From a checkpoint of a small transformer trained on Wikipedia: width 224, 5503 steps.
MLP neurons of a small language model. Each row is named by its layer, matrix (up: input weights; down: output weights) and neuron, and shows model dimensions 16-143. Each number is 500 + 50 x the weight over its row's rms, rounded and kept within 0 to 999. Numbers have three digits each.
Before each neuron's rows, "fires after" lists the tokens most often just before its 100 highest values on Wikipedia text that the model never trained on; "fires in" lists the words (lower case) most often at its 100 highest values on Wikipedia text that the model never trained on.

fires after: "1", " ", "C", "2"
fires in: "10", "0", "20", "15"
L5.up180:447486419487450406563522467470559490510518447410478507526458415491491493477526602460461547467519482473604523523437595469497396474532469453498473479509494571521536485503494543464499532576462537511495561408488523545438452521547524474432400446525465440537338602496530501513443492581501479410476526439445507609461535400539558532527445453479542387470421562480498495578537521482522439491418
L5.down180:364503535475554470514407461442468579402502486483534541585487443482617534525556482540506493430456505535423531592454480443447486565450510504483567540500541564460443508447440520521588550559603499512435530526455414520461504454515549492594548537451497586488471474504475535512473547428498589473442458530514513522494534429464435441517561468524460553454507569467413474592497524541471522511443

fires after: "1", "2", "–"
fires in: "league", "13", "2013", "2023", "23", "3"
L4.up334:568495546450539494486440465563513494499493582593559476498458498501439542459467528481587518480486581616432482445520600521523570523463532500528466536588423512392484525488503606451483529493492511542419628405469436543571428577536536577513484510574487485606592495481505402588531525557499465563456517518518400533485445492532559496465436499484487541477433446505555509519465599492538541507561
L4.down334:510536445474472516423527511525531469447445510478428503534534461481535496449586439528461482476423430502469485466566485498488490560541633558490451479439561460536523585494485479536507513544478492465488552387533517596484546485451519418497502522521391442575531571483589418550497460434441522478484431499475424416476572494544595566433495576410504586479450575547520403430523448508411567516490

fires after: " ", "ich", " h"
fires in: "0", "taichung", "hung"
L5.up1013:521581530446569500503496406529527483499522451437432499443460466399443492485411592545558572510573541422482512426461533432438532527537458382491509389376495495470485498491601477584484433539479497584505478532546487554545415486477422560439450538469549434496537560495498500469486546534484402515517574468474476580633516432462596448385516604536476531494471489455511505551484524485497435487464
L5.down1013:497463523533645490527499632513424477498409488509522503528566470517546480498596529553596566485451481521499477526402516523466433470545426567480470474502400455471525484488428514450475478472501407515516508461465509559519475518531504464498424544463467545563476499529495528479501559396470553492388533489506654391448512530555395418533532483499497522458498588478523467508494559501534637513434

fires after: " ", "."
fires in: "0"
L4.up822:451527457501537511506582516549390523486466582445461549501522496418537452653487402518406459567521545548442486593412549538417515500406550468533500476467485432502597555412531604485528553468585524524456574491462530491524541534492517507435522467509485560427450557511488442420547468579499519496466463427435420542550504526470524403507456460514498560480481480475467518470453505501571502466513
L4.down822:492559439510445474509539425482514432566520572485380452460468510419509460574547480348410526436505433535489468444507519451464551577505465470485486554509573507553526516567504426561519525419511487498564563479413474405434585525482552503520620477510443504537435495504464472532477502472494534540570525484522508531497541497496571526581451509525527508487498473464425539391461570504512528493583

fires after: " ", " (", "5", "4", ","
fires in: "7", "47", "57"
L4.up910:509580534487455528428430510390427494487524495445487510629560451456447495530510589453510578504508506432504524574471574465530518510460472475488379564549445535564548509409416558474446442535540484480398478449578475536503513522436466572556523551519587489481450514473494533451482466470370483498502485490511523558461527510531416486464450541535539461476552531586404478497492513604495497510530
L4.down910:540610514556564531471408447567465442646482526514532499516478454450490521482537586451540488505518450439489459445531449499448517472503483614490436533403460565594449563531464525464463514478551551438618489461502504501437524561510455392549526460490494603485478574486513464469544419444438508476467492527532445522490612518487424523580475544517374579552520506529426432446494445454510607504450

fires after: "1", ".", " ", "+", "4", "3"
fires in: "0", "10", "100", "30"
L5.up669:491640514504471494482600369438457496506506438533523474527479473352554381392496526481553580487517477465527451511453484559438430456481517494464474559427496471595516470360435562615499470526433587531476469504465416593567501490503465519485434441526516446439384467431519577576458475471498548493500509529442412543545455510377535421508565524495500487482512427502530442566459521497536459507422
L5.down669:483563510566476478378472510484483548367463425494602481536488507535501541433540424544465493459467535525533550534470463511438488532495533530515503470464497516489457518465431453422491501515461459398535511538523427518484493506464481428524503539508514515506507452510536511449535557475569561520523522491458676488482511517454489485464595499475501530485419507486431467460490552566547473568524

fires after: " ", "te", "–"
fires in: "0", "5", "3"
L8.up30:551412395586459482415583516465521461502469425549546531509458376503563519558437465546448487533518454550489459508453512498589491546387466481495469548494467412529426453549554525527465530414537476520516410397475507548515423444478407506447488464425492440545501497496496533530531495505460476485476526465482373488527478496550505422514519444504465516550350416478641485499561571491496515429453
L8.down30:436546477504576471434508542590597552451559455477467515525504485499614507569507447519547504500520548470621503515545473468600614546468511469509451452515430445496501489476503430523502503573550526604481487591570536432546503569467531431506432568561513554477490530474365443519485537524509522469570406461509513448498506508443430499450486590456610505549477496481389508470410515436514586531466

fires after: " ", " ("
fires in: "8", "82", "83", "80"
L4.up602:361509358506481556472540424450515479491476531532518523560503488379529546522537434478489500512463485501544471503494502426459482483515527502501566429552495489582480405514515547527511467572426469456429547509488567460509389492494499545506571494484481422439510460522466487453512446560477627524527493508488435488535480510367494556549555477476481572510458470593535492615523512607483470480575
L4.down602:490448581489493518573531488484473506573511564460444511420479535389432560524486536395505567458585446434490532623516441576534491572493515516546392542462663394486502493511466475432490425526519564528540538513475490511442479505518524489556441470538520471572468467513434558533558444574579496500578515586491514566537514550642463483514516447541504509471497499409491538513479484477468447557519

fires after: " ", ",", "+", ".", "2", "9"
fires in: "0", "20", "30", "000", "90"
L5.up1233:566487579528550466465521495506491505496489438461598506504510541435475586484456598467597516490539479435479436496474503520424531511489500457528506469531478509578431528446523377509471478530586523479436513544500471567479461417409485582491516467545533533555523468477514475566515479486475581516498592529470526523548481541385558522463513585491562546510549587451509561595497536580535516524439
L5.down1233:560487495521479493448496455445433558574411527518475463405435470500581491509505553481522490431383594477525510466478461494552463508519512474502539433562475464468475536493443540482525514448439469428521425549530533559554512490546498489502475477515503531546439511535528456427464473497437516566410539375537594488499560416531437466458537548544573444522412510550554576489535497603536558642473

fires after: " ", "-", ";", "9"
fires in: "0", "5", "label", "0900952415"
L5.up903:474534509520492460510522502504481541512503549491583466453526505512610473473505522433492439467533495499520434550523516649550578433551534468467494503491493557575537494472496554498399417442411430472495499533420475443532470508477380502510494513508402416437548444523530514508499561501577594493499536551448501603496559610399585598443533525478567555500506523551594508567490503491479546522538
L5.down903:526481570463537547403437443481480475439555461519503405425504469527536492512548557477500539411491442526554519465561451449451523546434501519493512445496505504433509516469506491451497609510424562450540425574502503476430447499462494503545527575399424460491465473491508497458482441523528490561520526488577664459445552439504484560524471423576467443434424541562513493568531534444531499520492

fires after: "1", " ", ":", "2"
fires in: "15", "5", "152", "54", "25"
L4.up70:441472506452547520528415509426448446513470475482543497567494447499529518446466492512542513473407441538543500527540521485565389471530451443504475552582538428442531503515502598529396586531501498407486473442498483491506417503526495475576582435516515397557527503495535541497536533425476505534538567461511521454475468447466487645465555487531585628483453577491435465563546482533482552467673
L4.down70:414465531538423486449501483521479567530479497493539529488530548527420496442447472516577535468485524521583475506506490550458476446567486573475435560531613481445476495545525508400382549496448589446473507480517522619522432502443483448547572517387499526520547507505387464502527493474412564458481437555489532556550461519487429460418444481479491612556564443459503487511540495453497492535490

fires after: "1", " ", "–", "0", ":", "-"
fires in: "00", "5", "15", "0", "10"
L5.up236:530445453581515596577620439539494481504497388471538480545513521466491460519506489419496549394561512494514444513482529450439459525522497465492485462479526670558499468530519570522565549452561530455470502445502468451479546456534476533500486417631429464430483560589488441577524438508589468443489565472494505674550517487535443573528482477486491525509438518540515513568506495415526508528510
L5.down236:405523539505539535491549428463498538497423505457514472606484409525482549491528418551548478459511547533574466446445563458495520453543484482448521513515624516455508460413498488432543468497496573489459445497429505459450455409412553527506493518510501450424417538499440602475404498579494434500445541479459462473524545382418550433483545533580517443399426539440457459577420536551484499475517

fires after: " ", " A"
fires in: "0"
L4.up888:382492432501453513452525388575516419511592446468520550487447509570455465537520513490464488523565522476497503562577485581465580532520541502513526379428527463456571509508566501554545399420448449470470542579547451413528441417485421550460512500475467498448451562435468517455492524559526626488549445556433512439561536582458563389507532522521520513502470535476450570400534551537478449491513
L4.down888:493556526457531451506551535537529527644403525491497396433534565511527554528483515421452497461590488449420480553455518555487543561543533515461568501509496566507537402467551499541516493492555600536591474560542523409468545563570576534495548458525454507505471505522409498544536543544578590564585529430617595483497488410549516460470458412502472492467486485483547515579467546601447528594511

fires after: " ", "–", "1", "2", "+", "-"
fires in: "0", "10", "01"
L5.up214:592469490476574488541485439572544534515481393437460472445464484426480557395478565465497453458672478545534504523470630484455426537549487561545517407491523534607531440481430525446535507531445439475527545570465551620545545354533573592491506457582530513529449524495494431525451459529424506564527569525489452607508510475484524428486464513504440527491487503566529435577469437596500510495501
L5.down214:420562581488484444554556576496412539486498493475504531483511482569582480478458533545547435416421579557478470460501471492422507553517511473490502482467452596473546488483491486605485543460484508437419581494487509519449497487564452467529490523553352517470438477484532528404449412509587512487438546418589581464509533408498558542493505548465550357476423530499482610537505457522499499584490

fires after: " ", ".", "ox", " TV"
fires in: "0", "series", "triple", "boxscore", "practice"
L5.up78:533527561499456472459559462433467476502405590573580467525513452495542527579523479526517516396583450438482510623496632512578410475517461551526559531471472508520497479512523413594503547462442578470479464475454565583505486510439504417532619590483433506491453515488534502461493530444592461462483435502539492526483527572351618502482569534523493491549515590517628391489567553512471522512517
L5.down78:520520542443456478460535535432401529483500524558542436491482432495570559479561505590453543459431489462497571425556414565501613554510567456558476392499560505561438523403432444324496521434450518546610481504494556427468505494499552469431554511431470458566531485525606490485462509512505587523458559498553577628449496501499414637476533468565436388491546488530461489479514484512577475529436

fires after: " ", " New", "3", "5", "7"
fires in: "0", "york", "30", "50"
L5.up1078:520512514622428527548574522526473504499440492405463489528507503511516467527546432451509502538524459586488509564472607475448570429552511498444533543515480472638489474492488483451544454450433448502450505364418485538538511523456422502571586409511424418509504451418506549492514538520581543543461585467519502584501400498396526455543620543501509541499490448610492512493570519443549595488401
L5.down1078:433462608528549514386507458581494556568511553533578486522473493468445529509523602465474472421437526527536521487555471550454512425449614475507530513516579492450491494499486412461466511397436469442535422476526522542570474583497504439513464473433526502490493513549469546547499573607567478557653497515571503514481514448423518445510586516409494534492439410514458548480575584538464463495529

fires after: " ", ";", " the", " |"
fires in: "0", "triathlon", "triple"
L5.up307:585453479442510505579549520437476548500539482410465511467458514518508462470520588545440539495578489475530518629561539507544623445589482458522502448470564496512529448531511504422536558534348548485502504498460434570510493570428454490498502466547479506478429502461489505486508537540408549477483576377539587637491490511471528620407508574540458486471413595562460419445522500548517481468495
L5.down307:447487595541586413544570532460471497574503535543515558515528527566521502411503532508505440447463436529544499393550543539455537360503409536466524544522595533471500439463481518451523554495559499500530451522507568497456548570512471464508561421450411465427603471502540495580436484426487590539452501459587475539485517392397594408535489555498532512445476529485412480553494411533470507464478